From a checkpoint of a small transformer trained on Wikipedia.
Size: 10 layers, width 704, 11 heads of 64 (1 for keys and values), MLP 1856 SwiGLU, vocabulary 33538, 97.4M parameters.
Architecture: RMSNorm before each block, rotary positions, no biases in attention or MLP.
Training: a variant of Adam for these matrices, 889M tokens, 13569 steps.
MLP neurons of a small language model. Each row is named by its layer, matrix (gate and up: input weights) and neuron, and shows model dimensions 400-527. Each number is 500 + 50 x the weight over its row's rms, rounded and kept within 0 to 999. Numbers have three digits each. A neuron's up and down rows have the sign that makes its largest values positive.
After each neuron's rows, "fires on" lists the tokens most often at its 100 highest values on Wikipedia text that the model never trained on.

L6.gate898:487475581509454550385537483510541500597509499415627453463572393539424483550524394452426456580521490501439466504535489451469505497506527528475451514602546452474499593463529489516534417466519509513432551492519531521452502517564486523521462458485522464458530467508432557495461500489447423493516472499453487563662470546459431584461482448543505443580562531440525518505489528529419567514539
L6.up898:528520436534445575440556531439565524494478395525573517386518456485530532613423513581526524516539443513403557537499484447483516435519414476421479484594460486512535594394518469460502520456490588539459521560412521416506499563464527453483520493514395445465439518536492487392514402440550466433375441540488551557462499511461546553530423520508489457485493450458480547459551495564537423506565
fires on: ",", " (", " and", " of", " ", " a"

L5.gate673:513529512518535470487563516524603420553420524497480501388539508506468619545537436469467512505447533416468543589608606392521536572518555495361450555532509490508539549482468444546461490454493476400500495468426468515491481540465416476527486487506531492515495530495512527451534470582421594481504494419481613485469505533567409419478388470520507449387472407465479516476565586486487529633562
L5.up673:511515511516523529485621568461502579424476582459548468511539469513549522518509467454530531493565547584416477523471491479508463533555522437429481525553580432583571482425478519483494496552504559437498562617419464449537629613484551544435538422455327500384545461540572515451481443536560526439512445512478565487536500517419525491555517592482539498450496466458504553472602546442473490486465
fires on: " and", " was", " is", " an", " a", ","

L5.gate503:530469536432482573426544461501545459528492521505516572530490535492524523468433470466526512458482444416418550572599501628514526592499509540466540540503552490418470494530554535548520492459430496445481478466529470432463499518533542526567480475526498495450521492549413438457483489516549507503555440511451536423475506505469497611463500479517413514565497508454497549497466471522559538507407
L5.up503:477532466508450456423431476494469508479447442508438518469453561527478563495588471581514564494410534510585559464490515473559490517512420494377531566469492612488513481447464540464488483401477411550495495487434520534498442454443545618463528494500588483541533477490514521455467509464544580426426539521497438520417441481486558546444574479560599469626525487482525461475567422491468556483476
fires on: " following", "–", "===", "200", " |", "===="

L3.gate166:473439609545477488460557454537550476546476514504541411486474468503445529479535472474431533504539455507631564544550505456425486475583562513602427474534476526435522468571497447451458558426483455384609544494486412539491496493513563521640509513481498509530490474442598568475495506507488516562554518447521547564473530510525530557480478483547560440515595507602423531406447498498544411529569
L3.up166:485510508551480478388527545543609529420488543429516487481568567550497532475524535421465492493459473577442530483389536451514523379472588494524459481510577483373519516512547547534588518521531531491471445496465458439469487490552454487475506544557531518582519484500516540583498567457538501538435410495563466500520602546551531530563469504466433508458469558553479534599558532493463466519511
fires on: "1", " place", " round", " October", " March", " edition"

L5.gate717:562458541404449562407533458425443551482432483420426430403399522495451486458557529518478426483555520458450562600621467497538526425541537517534516472477559423499464440575527514487510427492503462593579524509447552481488458517530486512463482532561527486567569471436499573442578437482477445509555504503511521429517450407326512469558504472436397464414542558488514538502582475451471485521463
L5.up717:508533523643508522440433512598496608449468504563554520465502532492567505537541550478516431499439504498448460513556476495410573550511437505570438563485511573557439462624502508555549446518494507392489510448559415515452507483464510456463557428597430430493532565466531565456542546443556449406521498466607443520528513508439443515556516450477510523510542538613478604433473524509543441446480
fires on: " the", " The", " of", ":", " I", " to"

L3.gate1773:472525506462553556479534559582450424571430470592401468547480391456486502520545477548442463517387544458511395453551508412538489527429477425475476466510458523404493520566472466523448512463634521457572474498447492446504433421459445513620562544451520514555470539518462466539481449476456497577421572442555506449509494474602496479462525439435520426497545469545490516516557528528575418573480
L3.up1773:420493542495490502410451565595524505571527501497560570556456478486467537519487487519517476588535576541530512539493448548459501480546574538441478538479506470525459497477563513385497370487461455537472557471395550475513603508557525477499597444569454480424477469470429554510414457514528497483467464511475530562431454483470473543492476572445453456468663467623518532556486456458503488491535
fires on: "2", "0", "1", " January", "3", " July"

L5.gate1713:497510467532623523452550479450513548556525453585517584521546468508463553531484491541466501476556554614427465473470564495521518464487519496562408454464536530504544492534553550505511459527592523502508555458497529447592452597388565499530634515459415531580453428487503519553545543499530511517436573474549465447505446527545581534419413506556503492491490517512462568592501535432455504510526
L5.up1713:501414445590548480546532557489511459547554538580521536482564556557483478484477521533489494571500441476530481541448492482526556569544481543492433507384447503511476481529532465470523545532538483462498486449443523485413509372530553472464471499502388605529564475493552546496411478549490426653408568501460433349580435433543489449483401486481408505506541543554478552557498413580506524478466
fires on: " ", " (", " played", ",", "1"

L6.gate1266:515420525449449530563462421424463405511523554521524489613536494464529509526403601465495488547507541563523568537534569609544592530576509465424486494532613490391437491492599466474446531479473415470544529458610468468495448508485473452488447522499514529585376483396495474514510511554533587487467511521498570441521517416557467533553524491476492511555451518432523504514420463448538508472526
L6.up1266:602459571505502468525555428420533499475493437457508566535521416490566536490497514501533494530409616426576558506392480482534486428539484568434525503499509507547467476499496416492522586444585553497483478506511509464537471517464572569523528436457477475488474525482459486493531535525549469525525527511515487478446526583508591563513516465566484518535543499561557475655505459466488521547523
fires on: "===", "==", "===="

L3.gate665:505431394581529493509604586441534599523516444517474423492557535468571474511489451438542543571522573525582528477453386482487441465516539498456512390535602494523443465462513477597420428581600544479452493475429531382601482520469564538559459628562455527554506572490383503419526522543484523381506458587475514449603502510494546533480488369544471558551622527508439570488525505443507476534449
L3.up665:532404508453430486590443558390444470391589408506468458400470488531506502453407537409559571555539539408465514456515565485538600517476483485507399502573570507534457383572548485540449484488470540544458626603485524507469452590484509487451503507459471518508567515516477438623539491482496458548555515511485493537436562525417474463472542475480598432492509488435489391593482517541608497445605
fires on: "202", " de"

L6.gate1306:523464543559425524529482524497627522548405542468542511468541599514479481438455437584552493519511447467468542521480563529499486538514397480428439538559455488554485621453534570501445431522553524495510523514508515503505548441589569468613483480556477492560460541509525537441478526498579512524436499420538505533510509537481482491512443523448498476633554554495455506524528566525465509459499
L6.up1306:516524608480537616471503513504584524439444492556542517454489456498536511509548586399451429525478479472434544554504434495556549457518530453548493447577487522501515530405499457509469485468526508571500499443498464446469532551496467569464533485471513426482493429470499500437511477538489451481510542539463539489579547535497501508471551519521449458490485477412496415460523448516435570429477
fires on: ",", " of", " as", " to", " was", " in"

L6.gate221:519510542388528524411461518533495450515467426539466503500587509538455539528463612480391520478471471500605468621471461485492502497463476535559504463591528456549489488534458492513539487523445444478465469512528446457532523426551530559560445494481469558523479508522461444527543520474467464544486525561464450404447562486493416427590475518575473494474456439513565463499544587432447538515511
L6.up221:479502486518477445575498478440470548467414610533416396452423540593624377492551476485455393523574410439475536470527419460496465540577478622413463562456467520482576536463533549506485528385437451508441497511454561446481509555459490507556547453515473558561480515600549553504438443494571479475474457523505527523545527498452517518383524473537555380695440534497520550512486496461484547423482
fires on: " in", " on"

L3.gate1522:581493498480584562526420503465415514461536553472536553497497500431542505420589574484569561483510551465557509519505527512494452503502409444573432394509591470490594478605415489534605579527583547615495519521453559423511412516515631486476536516504459585492494528417523553396545506425504488444583487528450483489511573512491511531511550558440491523558447490483504426407475469468458459497598
L3.up1522:517413551570481456528564582462442442510486471446542469486438408563522508556536539544433520469459526457504512503611474517452561562558486503535425519512468533482441442435453504438518455565482479495481507487444448537526568531533412554520613460473502531489479414432509493463411528580453528418458547435486479484490475458538479428506481450456506555507536562483472470560496488555451473375454
fires on: ".", " "

L3.gate193:536569442563500515520606466516467498544522486488524511511551574493462523483506470547477521523545554618478525545498390486494441395548529608447445492578490465514557472511524502542511494547543449573491505575560406530525495455561561564525464524513453510530527387402499451501533532624453502524440466507540506478564508593516460517496549460464496547466461529340563509483454473618427549535562
L3.up193:419534413491598478430467553599541489474546560483413441388555563541493502424500572480507385590545579550521469505452531473534512554466555395461534487519478438619427425490489465579525518508469449513519556435475478427498558414469445546426450555479543493599491543473505495607545538478447502487573413462454480425420486534499545474422473533507498542542471475406436455529380523406625579542502
fires on: "\n", " ==\n\n", "==\n\n", "\n\n"

L5.gate1452:435444559540476514564541437598505500520549507454475548583489478439520464463502481538501476539527539450403422397462460492555489478507535539538407405462531502443489466450524439453501530527518474459555553505505504429526537601444475472537443497519422523486493523497518451511520540502515535534553492431600570442563540518476498562546484497526465547535397442645498452554538470422431478494505
L5.up1452:606491475548393616478431468489514462552473478417472608473510500509531420508515512462581551469598495516494564564405463460449447533429559569456505610531483468405475454470556583507560488520495448478494450487473551482541543510415527419499454557570507511558541445541492534478508501529587524560536436455494481564467514557561490517500534407511595549548486464437436569427572501453527594452461
fires on: " to", ",", " of", " de", " (", "==\n"

L6.gate196:467432374500513512539457451531480459549525488530505556527626548539537433540484414520482505476525446531539477557470514476571508472440493471508566470483509508548554537510497436480564438450529453512529451467512504459560615681547574508563532533553492566538525587510523452417522493535478468543525511554438529509511477619507546482561455579499469575469403471438540474504528565464459554480512
L6.up196:505454534535467557492497556528531528556465476525581488548413519464557496535441459510527435531532488478514445477470470417408499439549488531473500501470398459463595609493482597501480537443499511479548489534552554487501489537591497411519559507494494441479445464515639460485440444548447605490529591501523431627496561520505428457448533503504544436640522541418563439452546495517483648512480
fires on: " in", ",", " of", " at", " than", " on"

L5.gate190:505406598513491439602390455487501442405460515446405459564488440441501513474542476599475422538452483425404503507485532546501508509498374505550423500603418542445511509446454469564543476504489571571447529505504568427527480545477471522476447439578551585559563493440475504509524512533450488461487420471476557484446461560494488541438475524471410515520545482412548490497447482452498543417572
L5.up190:506587542543437507558445466492537486538579467496369528513445511518539422406443555559565536420451433463428523511412491520494512530515546570574474495507444521418444443594459518533493519362503544505467604517476541470457470537500422482523441478574506590465489469487447475570462564490483538518440471518474468480372480413461502541539495454472557397429523486402429516583474462501502495459484
fires on: " to"

L5.gate121:535459417483459461514479491484468560525534511560551588543546500481534482569574544393546518592537447477558457537443505433551523564454546440517493520510403518516482448554494460573481407573464533509482492523415470516544517608450455545423559450522440426493571510500462481614585381507503546476478508473555534453446474523455561477451447533526390472419548498518457543379450442578483557462481
L5.up121:383454482551480515520480482468479446527385406464487505522511527533447457405480441523499513548453586462534531495443508517517468506501537561563574555433393411540506408516491438465471526397467484482544546458540511505476529490472448446540474498561407607533448425525515537470608500583565520451513545549502572566467500548529486497448562568536447566475451527575445552467502479565546550488531
fires on: " ", " on", " |", " than", " of", "0"

L6.gate149:400495531576537488502540476522475497506547418497553488609455522486533409541524425545498572547458487459527500505539603541538571481414482561526506480478494530486530495562542496471453528506545444489594542479523536465544511440458488559495471517587485487550537568481381411558520444504514572545538494498414556390504586514442565512542522494456535506480435435484404568496424513482541489479490
L6.up149:525393452552508513432560416480451519555465437470573511417504523471531453546522500547474498428506467519478510468540524601605467488429507568568454605435599547529481513460456599469448522477528428562442600481426588556517473434563419541438497492579551536553550572490515475453487447545506477529504472498495457503484436459445566612520458496502466436539473581481443541620496491465365491591531
fires on: ",", "ly", " and"

L6.gate990:410464483460487444487531556423484440502487526432529516456486484532532463534383426445540498523470480450497558499496516579502501450441442503593465411528521459418664509466510568529424472401514418459561487464473566423504459446436412509395514464517536449525594522477454506543449510523513570539524503473526495490491510518413528502473516528509473503497452529530433520557523506463453493550393
L6.up990:454506405510529492423556507519486507485435523461493551569545521380518493542527355558491502438501541419513474477504581543493417511406488482436441565514485544482526479494497510426504494598476520537550529586481550512559485470506462542512512423409448512546437536460456435443483439532524584499577508444492540504514533431553496440461506540402460391430511463487466514479429483546578468542525
fires on: " and", ",", " or", "ly"

L6.gate197:532560586532471453506484515516506446569569540392560505504448430524423532562537474424472438525427479551535463475435512493547513545449583494600416451403443472530495518498483484457440486567501418499463432487538460461501538504591456476488463524540551508489595479558627562521610448460494574505506547448504525564510473515563514437509453522499355506545469587506506502490471594439405478469532
L6.up197:535501490470458451451484524444456557662473511459475458555501494592439525568547512549476523530481494531494384519362521429531495508411477512536540534513460497515434477553505519488511482552566435626540489505508420558556511505514484472525472549459488579461482516557462541507598600549600533483561554500562519538484526507588483429468566559487379542460417550434484484553563559576514490505559
fires on: " of", " ", " the", " de", " from"

L6.gate607:490561518457474391499467541580372472458467389492595552448512490526501495473467458402453526523538497462581575467533575520469493481468463476553535550502532479510506416562504519451385479552456416436399534362522515485443473421406434538500548546570564384587433522513552509489609487598565401429603536475528493584625495556428555449500530461550491545511560578471492513502483547431487525491547
L6.up607:535518480542415535461534555605485505499490400478456502449577507494456465515524526430506518447439491490486465479488538466458530499456478428569477467583478548598529495496536572543550488453384493534535443452548565486488422540428540545448524562543532430523459502471583524493515464525412539498608466449432574643560433451499514546595487494573502441476543470411500613552436499534513507514440
fires on: " of", " ", "-", ",", " for"

L3.gate636:476587559556564568438567513504527475539471500455584517581668486498460443512425375504472435516550519528424468538514479561475516409459433479482429524479534492418565471498536506515476519509506449578546485592557497517543508526386560522513469479470546571606506411463589445533525479468457519551528485523488479557554490448491482647492503462528474576589528468471526499579568428552465464484543
L3.up636:470499481517537523497557546621557519545475478471515517514536461514453500511454500485486597528458514510395489476534526473441500511432381502388487512490515508520460565456470433426510524524564440520466504542407504462477505508452677507505572492580491503503518411479523400491534507445547582502459526524469469465425478448535495482534392464459451521542639501430588540516480527489510471439511
fires on: ";"

L3.gate1683:590431460546443576577540489529494457492432453571445497488601512455478475512533471473498555502449595473535492611434504581468572435571488514502469602500580586427556480473537479526491486460513453478471489494475496422527362530477590501523398458484540513443489536401533552422509509451528468465509533513497482476512481489519524495469557457496463503428485660355470480481436469411535517558563
L3.up1683:513492541400456484537451545484562533455433412481432449432510492484531493491453524446508486537446485470439512512445539558503495522471455479438501372520524580564444437496453503425525437415508472531490471482439504355426545522519472479440535545497395400508492502488515577483536524563540440477566570456456480520425507451485524426414470495496571470519441461489486518509454609421518477454457
fires on: "199", "202", "197", " following", "-A", "200"

L5.gate1580:524446518569453554529458491383482535508440507402676560502506428576465462463513486452527528459526480522554499545406462536559471480535530484497521480421504553394503588585509526592431404468565410534464500437480560456472484473480436507502463458549404507535523471483390507507474447481555553476475485539586531520483450513512599416429546394526502438451553503449518486486421410396591513435518
L5.up1580:465451458500476550468465514508488496388517438473493430514504557523516442492507501458485572538438582451524506479510524536475515448475465487521547556440400501458445452517486542505503466496495496608582429558508484534435591539540421494494449513535610453572495580513515413476548522518551496444526526510527564429508464496605541495326505476502451541495378539463484499434473421533521525542539
fires on: " |", " ", " that", " to", " is", " as"

L5.gate75:493567512480476605489550478456526481541518421516529508463476526545523408501585466486508527403490511525507502471541543538547498484491508439599403536540459443526535531452408513478521445500456407491436490507573462574470510436417549374498459590524525526462470611467502489470518496513504522529506561501524541463501443547515502613471552476426413449438479434422508455525557441517495531428541
L5.up75:582555443582443593512493508513503387540504527458552442566450472551461331460506556571555535398422478506519441511471501529523458517472471490564534455498432409573463469539481400521452492458443482530476540543505407583493341429459389430452516538465464561505521485439517460505526522488471468476509492533529496526443473432506536528492477510425457447468541541399546500536539484536482452456511
fires on: ".", " (", ";"

L3.gate1438:500452520485549533456489516514463521481542473541523411487501548438422471538496444392568506552536463532507532563448505440485525551611477507546406502572554433501552450474425486473449540441488434436488589371476456437478536542437468532504442515535614517465490625455562494512457487438438462536539503495479540414644575604491503506592454543426433479518535542459567460457399481468537433510495
L3.up1438:447500555448453438502562533528464518457537417591532480555470586511569474480523462461509464454500528506518405460433552532543586497524495478512490521483525509553550524557507481554629467462563502532509486476538470532423471387428401445576560549445504390625487542411476457535407505569483482483568561605542373533557485519550478549396483556452506452484508578565484482516465442607476518525479
fires on: " is", "=", " was", " that", " are", "The"

L3.gate1269:402584585423483551525454492523427501556528505477440489510514438491514416499486413593449503496521474466483520523491484525531529528501498589552466468474469504521476632601479507579456540431519522573549532496440439475408524455551476532493466496489458472569407571496449451535557633613408541417507493445539457498548494498473499535509466533491519473488553444547467457464567568568572466525396
L3.up1269:410522553437451472533475626549495517548546552457536450463477484390427503500385448576491515432545467466488462526546514529606474529484541508502485515436376520527488527466574445479462506468509502502495532375448479538493523510506438465494545525432445439570481564400454425626580548463487591525471589500570447467500521467491501548499568493508520602457547368548478446469498514416488560542476
fires on: "4", "3", "2", "\""

L5.gate1253:534451552482488569443489565487482540569533406555563587430553537493542525562461459556494478477547503482464534574426430527516521535482459452409474496442574508560485544559506478491397485508499524484427522514531523500471491421489599428560527507543515435434559477531500393501528452537492510466482510456490549466509509461460479606444586461453457476484566499489522531530519456539538524499600
L5.up1253:466508499414415465472549440543506525482464574440519478509418536546458558497556506525452551577441569476542474445569587506508481572495577493440485509586543508476562525510483470494398434441517535517386518570361579436521434459485550538438405524497464573570543444569385590558516501535538522481558450465550436437437429461538459397446560466515512465451551423431436441511490542453582449517478
fires on: "–", " of", "th", ",", " |"

L5.gate334:470510504506484625460518536440525574446524598538390469557462444419506517498483380494585526506539548569499384533496466544504492494537436521438462469485535414494473543440505496504543421529620488534518570427472407424507538466576514562603436467477574555458482505587491473534474521444530567547433487482468431504456496392600519498489486447486456573498535551512512536530561509488503460502438
L5.up334:392538562441466517583456496493567479532493466464417521454476537484418471604524610524538440543525424461523549471596449450426468519511572470433545536581520534466467551459576584523452474433400536479435604489440470468499483513518499431536535467520467462451582500505587412569481468482555597522518552534356488602491480534470581402554477469533506463456541547457518460566435544561525502565502
fires on: "1", "3", "2", "0", "7"

L5.gate1567:566453554523519474541457467480521463547535472528553498584580423536400444575571488516571486521534503532516460514434496439583510545563549533585399525507642463482478497437463553584531559520514486548496489535528420497491455497479424470570497509472438531500576497544517440467399426613408475446468479550543531519538412621543475582440390494393460395502378575462506506523560479550519461466514
L5.up1567:530495419548528579456396562494540429495534469475426495550471527621418421499554437407512532453516449464427443513594477530499480486405430493518472505457516486591407560517459443479515403639484543541523557492577539533494507476469510485483540417576490387481614466481518556428505487473545518618426558535537514495513435501469562543568526537448504472622540461582419518566499549536503482465538
fires on: " and", ",", " club", " (", " to", " it"

L5.gate521:617426425469477478484493411521482459546549496487583438449479511506486440504487424497465462517509588395577453509544480560475473436548503527425469476487490487454381516467546512431542424475586530553526490483441517477456467468496525563450566464454560484526573440520569534507458587434483556518622519483569507448445633446506520631514460520446548499534531444607428435564519490563506566499475
L5.up521:481608423568536517528473524486456576583523443528421428500433451507529516523510517536448470525562504538389444481570521487545561466624447503501539468467441416540502450565373467468466426482431524398429488467556409570576460512467556462472511479519415482561488503512504497458586465527585394493515486490548464507554512512485464530522547532511547434548546536448534503527472599462512536388451
fires on: " to", " of", "202", " for", " "

L6.gate593:509524561449527562460418536453470533545541424626550537538501494533472478412618496611561587570502499455489477562491568522374545528468464592549607458461534412473627496533537496481559495577566505534532510537536462521506529443491513592596461496560408527576418523522428535504602490493553525511496529491400594487504501602543515536537468427511490595436476520443582573455420473478472597562521
L6.up593:521454514489496533520506608467582469424561466484548570548501465533575444512556516494483515543490431499456517472505407470430582525584429572491479562522469506520508491569455418566572469538430522497444491535465500487519516553489569456460542476553479476473454523399437513446426481562554536564482586530489417610434480501546574527611549505465539623489506577559572515461492531496495508496503
fires on: " |", ".", " is", " was", " (", " "

L5.gate77:489485600429457497559519367506388452550479489511552490469547534537559496481466488529524561516533559483456402556607463531414415512507453574453504513576461458525531536538426505450523565436480408539496471573553462529537457558431683543426508547569529474459534447466453348490503411461413600556531520583452514556583486519478510510531482474491530549568569453459538445513533519491551470507581
L5.up77:447455500512592549536445408541512509452540509438419429527528545456511407569503593520572502454504478493469509485481470519484477513477556497474474542465458539507484523453367523462490549439466415520491516539476465549483611530520486465464557504568587498416456466557556486518538498577501510485464491544518507519464572482547399364448500531425579488405629557438547496531464430561546539501564
fires on: ",", ";", "),"

L3.gate1230:561469440522484450552533496521542535509561629419476557607530557561520456520587457452476411586497483501407552437451442507475576479502520467530505535470499534520409460466493601503567487526488539511536537477533516397527522512633521543433513438559461417540402504504515523616559516574549493460465372513496551458590552456529484570503413411446419407489508516511569542619492430562480566521505
L3.up1230:507482385527470457453561536487531531506569537493505465554523553589523529463558487581570375545564527605391502556405503478480496427432542572515512544482532451580501457534488489470521444528452589452516500552492447493523467468524517501489459573574427374516462431446546424601519414435560510492465495553419470426522583533642490454503485517443431492523490488463577530513421502499577458462556
fires on: "\n", " ===\n", "===\n\n", " ==\n\n", " ===\n\n", "==\n\n"

L6.gate274:494511428485542490443572461394496527499457490578664535555561514512501532442559514519483484472370515417461463517510471555463549491531467581484513425532481485496490464477433494483566447542465476390411467520496489542440501488494534493498517446462515438574469517571504469531500546585457439472440511440516498479538500547421548468455515434495535530553482534454477454490518411534521479513486
L6.up274:443451465543508587520479528479520502465488456484456497460509403546404530553571508430418495547434476478380428528568525420548426495401434496445470495451519423550443412572556517531520528513427528529538632494551542486463501466578433485535506434659432595558543475486435469469592425453548492523547448519560524425549553491452507541470491497455559485520512460494424645488470535532452524544551
fires on: " and", ",", ".", " |", " L"

L5.gate1111:473525574573497505490602473522452504416504427464411609457551475475465587455429402483579507466543448367525564477440492521380523517538428621561549471466484476486532471523526485546494424413635477599528483487526538562539466561509598545563593558499449521536443464536531515510481578537536492505540533571478483560467518542499468522465552489557404503442481596509491566556481550509501461575547
L5.up1111:554569508427568499493464488386488559528573493438515437494455524488534466473536532557414498542491484476566453529413518490467500556509502484571557535537567525487394502583480511427506472432537488498640577508546439450493527482608475486423525475491433550459556564490437507432503587496502522511539528451575510424431433526558574500464403520401557437367432575547556450460481508448418467504491
fires on: " ", "200", "-", "25"

L5.gate1305:489511592526445520535539405511468467631461428498447500466496486580406456425442537517420512445610557463593556436498474588651534566420380483530469548530555506407534473564628526507544519567555510562483493552496540541518494455456508493492497541473513544484448560520498424549555538508469552466555541357509466502559502449475449614467536469424487491544567542502530546539500478452463582409523
L5.up1305:557416486555522469442539531457481405593540402576570454465546518498438423535464583497532497537586473480554532482490549580484529469517405565458525519407594494447573497519515495506492602515394427519394549489507537499581549426486565517481518499596550420480538511494487460498360465529399485561493545514477425422479487520548390540445538484436512419472540569499440487543553536402436480495475
fires on: ":", " (", ",", " –", " —"

L5.gate1745:474397505388442511595608437466445468490416527436510436524469479536553456420477398508476478521510450482513511533446498534596598509475465467583482435462462477492471605495487506492473505443475488513625432534466514407594584511530587546497486440557540633544630523464473458456498601504492427628596548497469449531449532523428482570402575425590511476494494493492552472514441487491444548465468
L5.up1745:425438608464470529554495531546425351456548473554486548554479532385427399427464578529500517489494415577502555502498487505489626516474515536507528549435513560479493440524514430532557484462512505474603418457465471501498611422499529464463497527510509618574546530519457454481440549624548427511495507495448388499600577440395572530540432521461525426539487460501467521529496457445469431421539
fires on: " to"

L6.gate1166:485523533538539494474516549459492510550439418482530583455456427415522485501456507578525500500483581507594455469473478473537496506449462421596475379489478451486478437509604461408507414477547424540541493485584520493539502552486466534471459484450422452529475553484511607493518539576568473486557585426552437485551479498486602559461515450544531564493455531534522499502436533524426548548549
L6.up1166:522570533498537553492447452500553471519459465534369605492517443627627462511465508589597421369486539474495518478505472460514487480466467445545461462399525520439524518566509517373544447388544493593586507506532520437444556545532560476511572472545510516580501559432525463453459426554454585491539595419464443507529468468554467520521529505502451403594482415454531638423503489427606545484504
fires on: ",", " or", " ("

L5.gate1544:371439476425546530572494504356504461520467504444417527482499444507520446563430514378420490557505431422549570538452505506474450540528436486557423498542412544508492473510483523539552513460477550555488478484477471492464526498519541528502613506508515460456462610515436479493497544481566570457491417575448464468508520479416469649419442494564511550468515484511468425596521477491523600490573
L5.up1544:528467475510563495517515469509517494503514491448440477414493623563440545468515492509458481449542488443556512490429498438501452495488522498539480421463507462539407430565506495490523517541586452444481520536613481473530571410472509505470497519494378614520482511526478519538505546503556564498473551428497546502499532520505567479408477463405500480443501411532465583469569514510547522534538
fires on: " "

L6.gate1291:473529518527493546495478470453473501488426408504556580498526505541465457505426393514451530528408473435463465485484527573500479521463441576578480468448576575503499486453503400519409509533462485546524445478503461503618477465436494552502451490439450472542545489454433491529491492433540561540580597503475446487509514500440562592568553423533431546461430475565507503545522460532607421486496
L6.up1291:525448529529538439430512483562544488558463438535586456466539467445567499570471459480577573438486581493527546562467492517458438474492499461517553421552462469604575393537510525501547473435523510530528599555426514480532468551518513488470388417460514509570646481510485482417440541572444551429474582466595559471505490441504591538505464608508445510555438479490517555505551486453536471593450
fires on: " and", " or", ","

L6.gate533:473512521490485539438554553547510534454594521479570498386548468535479550507512421488545503489493444526527440550515422360517409527581399514516454573540445496520510469472495524523489415543522536557404621476471444508491424379449510454550506508400570505477526491547593499439507584511491407480482441586459557533527472555445447537563498510527428552443606483452467549423503483522530566540480
L6.up533:544492535469418535559445408414551546463513405483546451529445443466534475455488440394474568503545455535468561509621433520490536437451486554436515517455575505505473518517544483556421624551451496469430465544546451543476429521524607546536491486552433537541529394504527452482394435452403476505443606542531417466501521516565445552457445527523467491585571559502558477497530484509498542461556
fires on: " ", " a", " in", "201", " (", " as"

L5.gate802:385453491415569443540609408497504479458496521438523538490539564464507499456604434469496583563538542408519512523488424534526512464631501498564512494511570477498464417565460491619628506507491506527512517448400446459497425571527546530501509490545556475550567506459449436453520575595517441509534508441510478584471579525457516412506622360423521537485475436446513451398472522491499575592464
L5.up802:448514416443574446471514595479500474574468524492389500538482454494545480452474582476477487505461530488465568462558447508463427541505477492405528617445441501558455545492520508460530450407475476513397549476415458490529543473513566595491501399575474512468478437497448524495440507517486485493490485506480472571577489434494522471534555440533548484564489532501435397368449555491514434445397
fires on: " ", "in"

L6.gate1045:416470560523492494444542459477492431476522421491569477483494616463501441529468435480580551410640559546519460551487446348507442562546444450524485481437475497498498509465531420504475448499496523506481559515447442567503507436467469479502509517526602566480516556417493544458494532430510433570526438430517577555579476433539546577541454464421550450454566578412603397472558411534520468534545
L6.up1045:537532436502445394515544506560499391559509467523478469444416463518512421530517583465501481437504433593599553505582475509469522641535527499526504472450534504578503477540526521461585548515566518528551458428537486545552446502464493473437526536462515543542495445551499571434547534430471609437469526512522552541424485454490486521525498506455407501480589624436499496518548586523504581460553
fires on: " (", " Y", " is"

L5.gate952:510587469510530577497486474455448559615454463513583554380563469465479479497478460536451504463501521534531507521474627572514529407390462454366472417543492442543514435400451445504419540467517496487527558466486568525546421469472491522432497428368559503486561509528523494477474556539506592437523442512432540468462511422403575524514522482470478515559460500515420465471570591504546532507592
L5.up952:477465465503464441473517402600468498538414482468562569551494541471472546536474456534548624475555294521515529494548568528533497474444532512525519534440505494475495522534484514483538537545530526456408457476478507485480478509557452461532526452445546561556481447412480531583480442453424564517456518410536536403469554455549545450496477575495461485413479537540470461502499549486446366506524
fires on: " and", " or", " while", " what", " when", " but"